Weights of a small transformer language model.
Size: width 320, vocabulary 16518.
Architecture: RMSNorm before each block, rotary positions, no biases in attention or MLP, untied embeddings.
Training: a variant of Adam for these matrices, 7764 steps.
MLP neurons of a small language model. Each row is named by its layer, matrix (gate and up: input weights) and neuron, and shows model dimensions 0-159. Each number is 128 + 32 x the weight over its row's rms, rounded and kept within 0 to 255. Numbers have three digits each. A neuron's up and down rows have the sign that makes its largest values positive.
A block is one neuron, or neurons of one layer that tend to fire together. After each block is what it responds to, as a language model described it from the Wikipedia text at the highest values.

L16.gate88:132130098077137128164177161137110106188116160109078104158117185090158098071070165157101139161145109132091154174159127131093147101150078135097117118157162149178129166133167167106124141114115116113084162172126100131083140162193131152205158117194145120162159135121126144179102162068166120116102138096147153149063107126102149105129106129073090119125136179116134186074180183117162130134101093125117077161097114135121123081100124130131153148092103132148054111136174095127087159092120143
L16.up88:111137118118120114179123113100117066128089127149126081180155126111142155092117132141111190134155126151086171174158179118066113090191120120133126178114157115102124153182149129089142139159168114148086143164089157069116109201152075169140144105158153118136156141145085135122116135074122109111111093135108124136098112135047142166098098117061102116116125182139065145111106172168178120196122133116134149100109126091115153104118098169105166211112130125158131154151162091139128088120135100
Description: Awaiting the main verb. End of a sentence subject or a connector (and, to, which, who, then) just before a verb, mostly in plot summaries: "Noddy", "corpse and", "Caesar then".

L15.gate11:113157058166093126110128155141087123122115181135107141144117090155135098152132208121086161187162111163190090098149134142170132173139061098135119094128081093119102118150115133148144170142166131064111163151111148130118105125137128094202137113112106147191116097067126133143077114135160145103132095139081141036086068107168174097172156143130178127167145123175201116114089135086089152135116124085128111130145109135134164145061165155183123145118200097146151145167114118143141185108123175
L15.up11:135154090185116156089115137084094151153109186089072105101109098125084103150160166122031138137087090072067105081093185150113170129101076103090086145155126144123119128165147137100082147114078106126149149153074122184147069155084098129147094165131119115145091139136163121134111092123137212125152150122093171126123119107106164105162070092113134085098092146184186188151080126105156161094087126123105124084150074100107118147083116141147079137096132121131108141122147148111176114090118130
L15.gate185:185083051141104105164189105107076215117143142082112182139187138087088148080114103099140102170183117080138151170148110161125192106104087062132155132095134055148135165111083126153149175143118128067099118150115139188132110122130141164115138116117132151137150084147125127105165107106162136118117057156085153130116138113111146154104119124071176071143110127113122058119140170099113127117123146101130054172181118115107126089097191144134105215102163074135142156131095122116115152092115158
L15.up185:160141106150119143141108113100104139134092119115133178132130166096078111056096153090072124125057055073112146079101110105110139100096129132146095101159135058181101141127111136127201108099089168137114140077123145116134117161056073122177124089153136150127105145128101101137089127165132160126176147106176133057144107088097092141122158117111158094127131123125162107115112130104140102133165045080161126141124142048143127162095119072154075160121190075179154131128144149092130137133091148
L15.gate285:211133117127158126186171115127110187132191149100136173189118117157072141153093141094138145143134147143110120107171144124153091121125129084116145104078093126110117126123119137123150142130137118117125130116149114144120163179106130127111138128136167178185121157103180125108148145095114160086113088184062207155137083070162128140131129098085106094186194071132134110155102189137139129161129113046133116110127115070149200161114145126142147120136097088121113104107163142137112155109095164
L15.up285:163138110136120139186139054111129137135072127179111124136159141113131112047055149116100138161088127102135000178133132110107093151159102138123113127142188107106104096148110091139108111119072142128138151118129105152222068147159162180143093091149103123173088134155111178095121144161141131119133082185119130081152106111156173135119167082099099092146034116065143114156153091139155134157114157136141133120148087189118176162145132096139111174116095173162139118089159142097125106102144141
L15.gate515:197062121092044119154144147126086149080193131103101114141091092136152151122024130168153147152092163114149126125089101124158124177123142122151153111072122155131123137127132087127121168099145128160164148105129117120081102160175096114075103112115143166159132121164112107076145174090124158147120191113125134175108092124143131146123123069123112163083190163085196129123101154145120174149175143113121104107175050209144108134172188090202168097109104123173089088096152142159057157144100154
L15.up515:112203090157154058121112144116129126177137109115163106111133139147136120111129113154146126165169139175085162161149170114127174124193133083127086110160093101106120114073135143104116091123125099154158116119090121159097148080188104088104094098154142136100170098046165163141165198183113153118187123147077184119116142157177175118085097123156133165162124041156121156084168138121125111180130144134103090060156182103139148151086169100107170145163138120151097119120115192179070177105134163
Description: Phrase-closing boundary tokens. Tokens that close a structural unit: trailing === or == of wiki section headings, and the ; or ) ending parenthetical native names or dates in biography openings.

L15.gate116:133113129087135082174109112139091111205072149121099074119154128094165147126076102138089151155141144188092101151159117151164138103099104170155131104156159080172174125169135149131130182100195128131081125129113145171148094122155177155117127213117109153145165151112140114138123154114183047161098119129098142114136132124111171111078128123100092120103094128109127153107160173164171103152118137141172123127116131105074164124129111123165138165103091148083135106112120114089144114157124119
L15.up116:104131094054152143117157121157074102128154072117087085143104200128091117068140185139150175136151084089156151140094126105174125170123127161124096121152115125150178195106100121155145098100112141106140104081142162139131124179180114123143129093116163082104086146111104194147141189112123131184123151146096129194095108131095098146099114118104114160145144113086070127057126124134169124127168155158139123115072089096124096162110129139140178192141089147174130188080152062082091151073133130
L15.gate150:120135085097179125106147101083118182136127107124144092152143121045097119164101122170040146156162124136142120108171098134117101154105163176150146141080133115146120117121140070119155144187158147154071131173150106084062155176112089062137136142109133177120070165141112103080094128172194116129187127185105119144068137085085174159159178109127186140164130126113152142171114159112124084104193072169092124114116162131118131152155150161169165179113169118143101123060163102127181181113101175
L15.up150:150108122114049087181129129137105123174104166140109174194156099082154139074127149152142114133113106106093129114163110146086091105127138154172189157150106145173091184118233147139170102175206110093133131109177107191096130098122152082121148082094177164143125207131194159151147154115182178146138069127158121144136148076157117149128085105157164137165121137115149098103089153148130156114135129155164110140141122128123097120176142111131136139154117138102161131150141122134099168106108156
L15.gate250:116110146145111151098108119102104188127136198104068125175172199081138172105165161191113151133146132160181123157150133118170107091141123122097111131123109162112114157130209137127170092135118103159139157154083071096089131155193147081166132164177163111107112173126126187174104175156121112078131120116096180079122120158067099132099131165079103122098119106089125157130108135148178093134147165108138148092094083154109105104147074123148121165122159081135145104098144153137153109122070128
L15.up250:159135130122037122111147117118140083170086120155144104138152183122151106028135149138037173171144138166151145139175128061164109091166146169109161138087117118114118159119199092086133178174149136121098154102099119132118120176098126133173179095090176096146147159146127131149145159130149131107118080121122137137164074118126095101137119081062140105078146142095130125044124178182181113108124130095150097162127121131079140140131121160143145184118116102129127100151124108097112141114086158
L15.gate348:101124124135174143113105137168123093077092104101132139164161100148149099095105136145111110129107182135135091095108151147136126134066090143125132131110139103174150149055135136113087156103133144092126095165140106115097111172183140166126100138149135131120081105188151137092134156148185130139059184134108122144140126128080102151069255190074170147131102114132101157154126149117108181062141148147154116187115207136072089091105134099135126099057131140205091150100169127060150128101148129
L15.up348:124187089100138142116163156134081094120122134127131076167116075139117139115142104130156131151071174080093118118186152151103124089140124110149142110113172072122115125179104068117160118135191156141094091093048108140094140119078180110147061111134112151166143143174150112114176119156151132145124165128159215100108067062113135135118122097201118150157135101140125140121102098118123121156148061132131100096060136112187132149077138132114156154143061122209094106096130141095149132131144125
Description: Subject-to-predicate handoff. Tokens that close or refer back to a just-named subject right before its predicate, e.g. "is" after an article's title, "It", "which", "that".

L16.gate172:138094175159117155145143086146074132112124137098097062036101171136168192145110119136107100129074145134169159111105098122149066131088076133133130145195130106079180144147138103131134144105165148127163141124159100105117124079108114093078128177138168145123166162113138117118135128104117139111124086164121081110147162118148122122163141100150096166110118134125141078126177112088127100066106099154209125093131139089113121136105122126096149196132108078098113103124141135071125134118120160
L16.up172:078125121138097167152071187171107152102143113140189078113154130136156176141090125104160097141083145050168134096147143143123140103119158180133115108134104131110137120079126158096175114114143178140124166170129134163119161119100136096089123136186121106133126110128123131167168055141104163124145157137131102200136146095102158110103174092171135139131120198186082201173187149095083171099137123080119147126123136108141145048056096117135062133067103136113068155139139056120173112196131142
Description: Repeated name pieces. Word pieces inside proper names or titles already seen earlier in the text, predicting their repeat, e.g. G-ud-kov, Kick-ed Back, Living Sound.

L17.gate448:163133096100154116077127126149117142143125103151126101092081121160113167129082151096119157175142177122136098138207039183195136133098106174163092060113132103170165147080125143132139149096141124082159123096139123142127141147120099114103084089085124162110114108053154139117184088135144133134107166162130174106117166084074115125142123091152115141068184130095126107173078201118156176157113129154100141191183124120111141133180178152157184115086186102141121156179137112126135138117175161
L17.up448:105126128143111118129120161094146136124134121141116126114091197208131140073174113083142031150125134148085145098116102092155116162176107121139153080094150155107129120140159082097115031170080153113130070130110081171129125106085126109129122116109093151120176080172127055101141104127045095115140111181119090094129104135118110138165127119165135156137099140105184082126155133114121166133147125109168106105158111131119084092134175143160063105134128125139113127127133100108073149112185154
L17.gate477:189203086158175161146096176098152145052151102120118178127149131158125103154104087136102156174188073121039146142148129095178119132153120044215172139091097174142111151086104120232168091146118109122153118123092114109088098089162120114159146130129184128095099170164128162103145122149157087089132123171163141124144115098079177165120111120130119095147123137102184107143141125092126100151084098137114117118097090096194164205141129139189160101160175127120163150099120143097114143160146195
L17.up477:171153121142098156118110165125173168059145119118102125127096113135113148194053167156167157141103111134104107170105161102146121143084106109146128112122131194146098169096182148165138153103115124099133088149109113093134064062191128051110176130111139178164070138171151132101102101112115117179094150122090167137121163179127206169084104120125171091095109130101145149130091142116163144094126111194081119156156103114176090174080102095200178096101139173115118108089185124133114134103149172
L17.gate497:186066101137077096172127106115180138132106107079063167109099103134094106159112118149175096128138102179117158110116133129194114216119150162166157109096133074133122124144084117105113097123108124139115102104133158172152124083143119130137113159134121082124152185131150155126119120082129144142121067089123136081106114116087106122117169050092177128134120181170076143128067146090133160102066136149106121160156064158135176156089196147106094167146134095133142156104141106125166129093123113
L17.up497:135118112202112182170155093094071118129098132078144113181140091157133099169098194086110124129113163081141147131116138121153145176119165103129079245161130202131125132183199188148188164171152150128165106128111117078144117134080116152164157125165131159140125109155133135108161127167127095179109142141155093152088088095170127087157137113139141077168101117167125131123207203115176053140096144213146079073114101142156109095110138144133111145112120107146151126120097128099076123138107122
L17.gate609:165099098147145094091145128082078148143136152068088129145107128162102113148107145068130149180092109095135095076116135176142075139162086123146081120157101096143145128150141126192132122104155096095138126177158102131118122148203129071091084153130210156180077057153157095123141112188111104143086124154057124103082122148136175143172142153132172082062067121130115147203129118123159130119131164105143108153151110137122116131126117089162156176096180107098119187148118186154122151140102189
L17.up609:155141110138136085138137071129113179144108156136148143159090151164126171085087098110167067165125082169095195129127113121182121176200112169141189089132096183166134158106162113141133120179124126115089047181120089091127077080109115118116111080073137153116096137120122106120137114167096150096183082153138103083134073173080141117148138128173169131158099130114187175076148134120205120125185102125122121163121172145148103128141124086174083130158182130093134170166162120119136087066159158
Description: Wiki heading and table markup. Closing equals signs of Wikipedia section headings and titles (==Early life==, ==Schedule==, = Name =), plus table separator rows (|---|---|) and leading row pipes.

L16.gate439:219114145154137081164093167079090117103120151023170168088155120122134137113121122126065153151138119092124128152099149084138114160095099147109131084172120136094093171184169135187110103129130158134160106118127112171159152166082191173105156118139152087141105141183138079167140131146165148105177119146077118129146193097100109133183143121105139111082073104146096071184102105137120105105108127155108101133083159095142139135059130084186097120145200127101099145060162123066175102135070159
L16.up439:170125135198129114110138158078103141074096122157163092119136108122051113103120169064105148138143103173140149138169154135084155137075176071141154103106125082109095122125091110136145223149112139135132160126158141172151132189136123157131153144125131089106121118159128088118159141103183122149164102088168070104119122082151104166104178149101082156080124132102144126133136167139150133132104111112133128130039105088172066152135110142144053116179129103116125076102172109093141125069077118
Description: Comma after name endings. Commas fused to the last word-piece of a multi-token proper name, such as author names before years in species lists or people and places (Boman|s, Hux|ley, Bowling Green,).

L17.gate45:129126124113143122109094126067138135089106149082111159109143159110158150115072095114131154136160118101113115174167181136094126143095148150091139135161095080075118135165185113141187157123151188129086135097148113167112121127132153089148157132174135150073125105125132081095064133127136108095111053181130153086109104147096109181162127162164172086153109165102120098131142139150133139115127160157104149117157174143203169174088072065040142086121126145150158115120128122127080155189138118
L17.up45:062144109143054133139138192120117133126124069164164104170151121136165186128094183144088155135038166139168169158094103074153137112171116136168152129097120100158103147044175125094162113140167112125159111109125108102170180112127118093121124073109173178149149177119099118136136090160097160090098125140175092138099107114123115092098131134140097163140162126125104142145190125120090139134175103149158098140121159129119132140164139072128122127143110150133155119105141118125101100135171139
L17.gate62:105149125131155111067134122148122111124094105077138087193093137214081112114142134141118143150149187114105158119123190163115122070146123197199160125167090149149115188095103191146158131115121161114108146117187158094137138158161180081115097087116127145159155134159132125101141146122110124147118129149130080187127133131090168157160122128088104131127111085163048135151174091120147119174138127168151125173078130156079160115132197082145130116148171124146075185160100118157122156108145148
L17.up62:145089142163108098197085143121061127176115160088140143144131099096131156127096212107126136126136124107150130119150111144171110118180123166128154130128156148080115108161177085131196181119144148094111160117122112101157155130129119187126180171161095114141112136120147162159158136117151107139139129147221111196144145085129120110110166131143134137122120132164138116116216161121053150048106158178174147115167209093100085129052113142089137113112101113087108090157125090079135101169127122
L17.gate209:112134109136190138174127097161121144148124125122177041163124181079157153110079092207102091164096110111097148117138074164109114161131128143170160100187110139152152095181108130107142112100198184125099171148103154072115159147094137169085203076064145164106099143053142217132075084152136125064100108181136132134137099105087145119113111133154114119127063114155090191128145102101125089120158132219134107085066090116097150055084130132134072150146133145104111169102125087084072162203127137
L17.up209:053092151148133158179095108129157163122106097077162063123144145114187142081057137150146115114067130103165146136155137128135118199163135183154135119129152108146132153149130113104180112098153168094140144140127171068158140150113163162125139045113122172103144102086167113104112084167154115101122085181160155158120067137102151082094142134168138168161062090151140114091195126114043134080164087185160162096089187158115105112092141068102123135117083156124140130133158088110126136119157126
L17.gate603:139078121150080081100141146165162111124111148122162084188149189146159136170026145092119085146128114120143164089162134158152118092176152101120090120171165158160116138143154137106213119082151117086118187091058116170152178098141111121145159176154150176165143145127115129118138122109094154133138107177190143139140141128116156087094180167184128201152087117090080155111154115169110148094159142122142160107102128159091055081115153094108106160119137150090081123133133075081137128149136128
L17.up603:151143114151079103050222125129116126080144081102196161112153162178155096153083033110102113133120084083126118108182146114088085128142153094100111095206130117153113091099103109159136071131126097131152134052103153124121138117074149129074136090186126189088187102122114107148093093097131133070185085080092082122143152119152084103089107108172132104158104125134149160131129102172061111079131109084114184171109152072174102082160151118115094177102153144108174153142144097144135141139142130
Description: Proper-name word fragments. Opening or middle subword pieces of multi-token proper names (people, places, teams) inside a word, e.g. Kid in Kidder, oot in Bootham, War in Warped.

L16.gate438:141134112155113155164131116124121150146077140091105165140086149149094133080177154082137064158117100133090108152157205143087112144122053101131100171169096136071167132127059210131123168201105170152137169141117178141108154192103144195121115106137126146147227099123168166123163132071127148129131188116145137083146119156143097101112045079099092061117125088142140085125054131145179129142150114147158076081194037121150110124163133111090149189125118112149128145110136100141136125178081156
L16.up438:133132138168130099131135133163102159116121148118083135111156100074135171116156064167132162161143142151145120171103180188126223093150166158118116131169141028201151058104146077143144149126148147106156137119091171124128135149152134110110179131160151115151128138142109094093177146127203076158136179125154136152147143130081153118119102160072079093166136154086085177178200095089105143133142135143084126093082111126132181125123067073097143105104004140145042168154128151127107132098126150
Description: Time/place after in. Tokens starting a time or place phrase after "in", "from" or "during", e.g. the (1970s/Philippines), late (1990s), November.

L15.gate86:190081133176158140083171129160081095146109101074103122123151083210108089103117127092126119139146140069165120132102129206094186134176152093106058158137110144130116131113100116121111121162098165143198113164133137150111195159088130128118115166123136138145095071135132085117112150125127092074085095068159153116132190142136146100135136136147121125117076111095057095214148137128152077188147172078129145096159145118157092099165144154113145119089114043068152134155110139169090138145121140
L15.up86:137047144141096122192068101151134155095047162136203128090133110125159144090092140119156133130086137191092039147124113135175145084115143132174157105046100104145080093177130081065146163136111163176139127145137173165126115149171136111118137134117128114126132121120151082161123161161155085078189148093118085139143141144118129152121174117076075125091088083111120090109095169148152205070056146103154109145164132144126128128129117049129115143103067119143041121103118166161159124087115138
L15.gate100:139071109131136118114142115097137101143134172115138105167127083147191101113119090169136095137181116086120147161106196097152110097087131128143143112141085131154093124166106069118096124142214122107170110131126119144085101158147169120144098114123109113173142048092107138107169170088083089128115124139169038126078131155170143186157152075132121074105077063123092154144129127139126126135155079087114100158124118169182125138110150107146116124096148152173172150056144153076171168117161112
L15.up100:107182141089142146110148115144081164095087104115087108129140127194124135091070090145128143105076159069078108100137177201109159141133101134145126152144106111098125159160089127121173130151075130136147151147093069146092085093134136134161136121129108146123080159152144154134119129171193140141123145116137170103119115107183125145153115124135137131127126096138135087068133151049101101102102167119141107162116185130146139112061139147132097099125177118162105048082161153120126104128059081
L15.gate258:148109112118152143090119152119078156206148124172138162087136167153146109114104090151121165160111098143108151141133101130125132108121083157184134072163069062113127132075093146153118147168156113141149149145148114137158088148180099123151133068167170007078116151144153196151126160100126155103179123148146095105153073088117083104038112130174140104125096115135118120113119109072108140157043162141167127102123075131144180029084080132128067120158079126105150191105127136134133101133123138
L15.up258:160102121136138149107089078073201102104133169114136187138146161162162094173130166167140093105116121180108130075056135093139149117153077185096125130181144080144130151106085081077143127110111162133155100120126139191165111123108091140157081135130069152126177117099150147155086118134117152145095132196157110122077088152140113181143120064088167052120115070162136167158142106098151103127148134146122175116176107088132165143136110112184125157105110110128113154081092125161135119136114133
L15.gate605:079111130107117135110086160126163114105169125120131148149107143152129132139184116154181108152192125181092113187136124126122142126087145119115117151127125135143120106139133085175091094115216142141101154164119126224105186102174127108097113095156104188101144162122121184101126120129123102139154174144120093138156116136080128117111135129119170137213078100107115144172124155134217172106119082175098151085132150211114167117116161106086143103133151139146103165156109165152204128141141160
L15.up605:144097095121133148175117183132132166077150133113138079160176097120155168121098139079155171135095091143166110154113127169131131094076144103169121128176131105112185184135102153212143136130101145156161144155144130185120113187139076149179130153155111087100116091123120105099091129137096094124089205074120121108145111148171127137130155117121149101111068102116137136101144141070180130016142115129074104164128154112149188073168201147139091120141106141160114151129123127175095140144088120
Description: Time-period expression starts. Articles and modifiers that open a time span, right after during, in, of, or following, such as during the Second World War, the early 1900s, the following month.

L17.gate353:147131068146160179105167129171088074114112106124094080111094086178167138148100117114103136160111115132126093123073143115123149158117092113156084134138135123084068100119114166185181121182104097145124174156133166166114066119145092143159101096140177136131115156136118164146077172108159118110142144106154136181088086113099212134154163124048138141111080120120122143085174171167176108117081100160108103119084095073089172103067154110137099133060169086106086157099146181123106164128116140
L17.up353:105200118098123149066116159099098170155161168172101091083073090082120160146114128155063066121129142125166123156170125148067148183153099138093066122155178116136125100113149084173171115198131101124072193167147136112081137115159091077135128158160149153114105141146137121116093174127155113096167120128161118155140098106126158129107201121095122151138093136127143152102148109182155102127128143155129186094114148149075141146085108085151103102099205092115127182127171149114164135128101131
L17.gate462:094136056132107174144141145133105117075131113140074125115116141120134112126158138117063072171164153132091190147138099140094097159150156134138112162131149090128128114160182119140153169143130139115156144161119152084113182180169043158201161104150165106162170164086145147196131161076172119100166155116152117121105130092123165103157112121062138138136128106166081144041179187144186108143092059166139129108133103054067166120130150109150128196101129111093108227127127128110107152134100149
L17.up462:133112100103134167129122179086144124130129153148071119065111126106128113153200078165046130115095127127114124191171192125087115076160097131090057098117172090119120164146160153122131216132117113139115144159094164122112139176132122142165173141115117136133149125147160138136070157115143135113164146089152150088122119186160129112128092138084133153180126129168144128112140121109194119096091144132150139077176097084016143115145075116125141152075153122149152151134141167121095123103085144
L17.gate513:156082101145163096109136176131068169135141122076060101092101128170076073119130100129098141144151128101127085136154104147077140134146066115080089130145142128138128152118137167121155153077150112104098092110125124099142161129139095098086117127162167086143096095105176119124093198138172140071107103106153209109143168108160135129116084102099141128114100139072092150137131187182105156099148109129116120105100065146118142147086079098102138151060059119151134125150151134089134174149130142
L17.up513:041078150182082132153095141126075154147112150152118122153150156109150168089150082112144093156144100158113139139154128131123081126129150165110183095103168075087079120068164087105169161124177138078184139172136154081153142178106131148118085119094174154129192149141129115132158126131168129147129101159107094111152142128114133115082151130142097117144118141074113101107184196163151130146165152103165122130116159104159100121109109115155123162145141073189153146138132119143154090139136138
L17.gate610:136066101116067087197123140136145046159159111126159086106110144104208082084156141138198145163092118167157122159128154078098100117141121176107110068132124110144106149087134117191158137168140159113163107134160140124145115139170182104147131101034122117117080199143124189118117144106143060121121095090105175079094145133133131127076113124078169146139103121092081177123123150171168143100085109178168139110109081142081165085144099110151183142073113099132119143136099138096109129087140161
L17.up610:135111098107112126114206120105115132160163111146080113102160153195056189108073137128107154138091172112150142143177111182114143086169127131144109126093141134173168141115121127104167157110140071123082116170139154124142195103106112111177140076135159157157144144152105170168105114109125117144142074178102122143154098087118106117117142088105149128108095105120133095042119140155140134185173117098169112182082165152069081136100138124135156168146159158170158126076186079134173105100135133
Description: Article subject as sentence subject. Sentence-opening references to an article's main subject, such as It, She, He, or the last piece of a surname (Dyer, Peña), before was/is/has.

L15.gate104:146154131136146117130136157184042160116123163117079103057078181145170090133069085132082094164103116153127134123165132131076150129110133123157148109121145106156143139073156172133179114150167144103116116140098095115117107197150123080093093123160215138146101130108116163174173191074122135141126149131138156110120113153154124095163153134165094161123109100113114138080168123106156108129109187103157070142153120117116162055126155146084129158126109160133107166109098112103166086101140136
L15.up104:103120152171098137147165132121158169082110135147113094153203178128111223130121170102118140124166181121191161130108147084172154073118181105130167157125164118097180164143141115185144102073108165055147133139106180139179175084139118130144127168106133164144193139138107119144114083122145131079123108156146135179117131135139194095103185143090129169065190159130148106103171074189097121130122111148158125191099116107133066137087138097140109088130082088157096073150136130134062138119125156
L15.gate117:131131143160109164168155111147112138136114068138158099196139128083117145189086188153130140178166118056171061093136093122101140120098123185155144145114207142122124141137119147116132111067181165090113154142072106139146142168156136170117169161129110092128134164083138138078170139116178130134135154093141136121112124127123139168119173162088152127165071145149128164122155106163114134130067202109167091147086120106088106089090133099086059124160122138132082144077215096103166179195135160
L15.up117:084096134146089162119188179143174166113141119079152162159136163157162085177109168142106175124129166090159160087139119120140109120103114175134155111126095088137176175125134144156180120105168120157121185143100111170144112141125169099126215088087129148093151133147100140152134113138160116075088134114145099107108155145155136093114135188138137163135160141091100123147180078113128169089183113127146097166056126132112107180142130131125149134113146118103168114116206113116154122104144138
L15.gate187:097121147102077124150110127119130184129120104051128141168120137138148174054095134168130082155055159131128187143110187115142116134108128143143122146142134083128120162155149143122175111128147145124090168097102199113144138152131172134124131175135150117143186114094099123128109093097113167092115150162138094184090124137135138106159189144126079146163090097161162112188185106070094139142133107164161134131182095161173166085114073155117108166139133119142070151188164136109164144094158164
L15.up187:081167109150141166119147132101095159093138131152093121126113189143090151116103112080098111161103153143161219151194088136114110104112160148131114100113180119114127118071151155096139148141157168090076106127134152107134155137137123112136164136148157130134113076133083157124125111148154146161117112175116127121104080125097178123160128161175115147149176111199218124135183101083089130130113152122128128171160155124111111158139105096096088094109166079128190108140156143126150124205094144
L15.gate439:114173211155117125148123136124091139146129128107176102167144160137104133204111113162149150109167125124173141127129146132149072131126175171135081146141099181141195072087178125182163152097148164106143180138134108106141170104143104090232147155123093132109113091106113121098122175124119123122139146189147106163105034130112111141154202108106135133134142123092147109122132149128084083178109134089148157106105170164093116114076109085114107151099114082160099093129066099090200056119125073
L15.up439:119161133086111169103110172079171183104127134079147138174138146122195154096162116126109147141123147117177143125145126152099104128121168146142154128106110133143120152103120136107224145128156169037141085107113146102066122140074178127123095088087109126096106160115182140111169115165119185136147179125137137200113100108081133115118129135128148101143129105143163107137175098143139119099165127159087115170116163159141126162174111124093174095166112038201176082189146129162147179117110143
Description: Repeated name pieces. Early word pieces of proper names already seen earlier in the text, such as War in Warped Tour, Dous in Dousmanis, Tad in Tadcaster.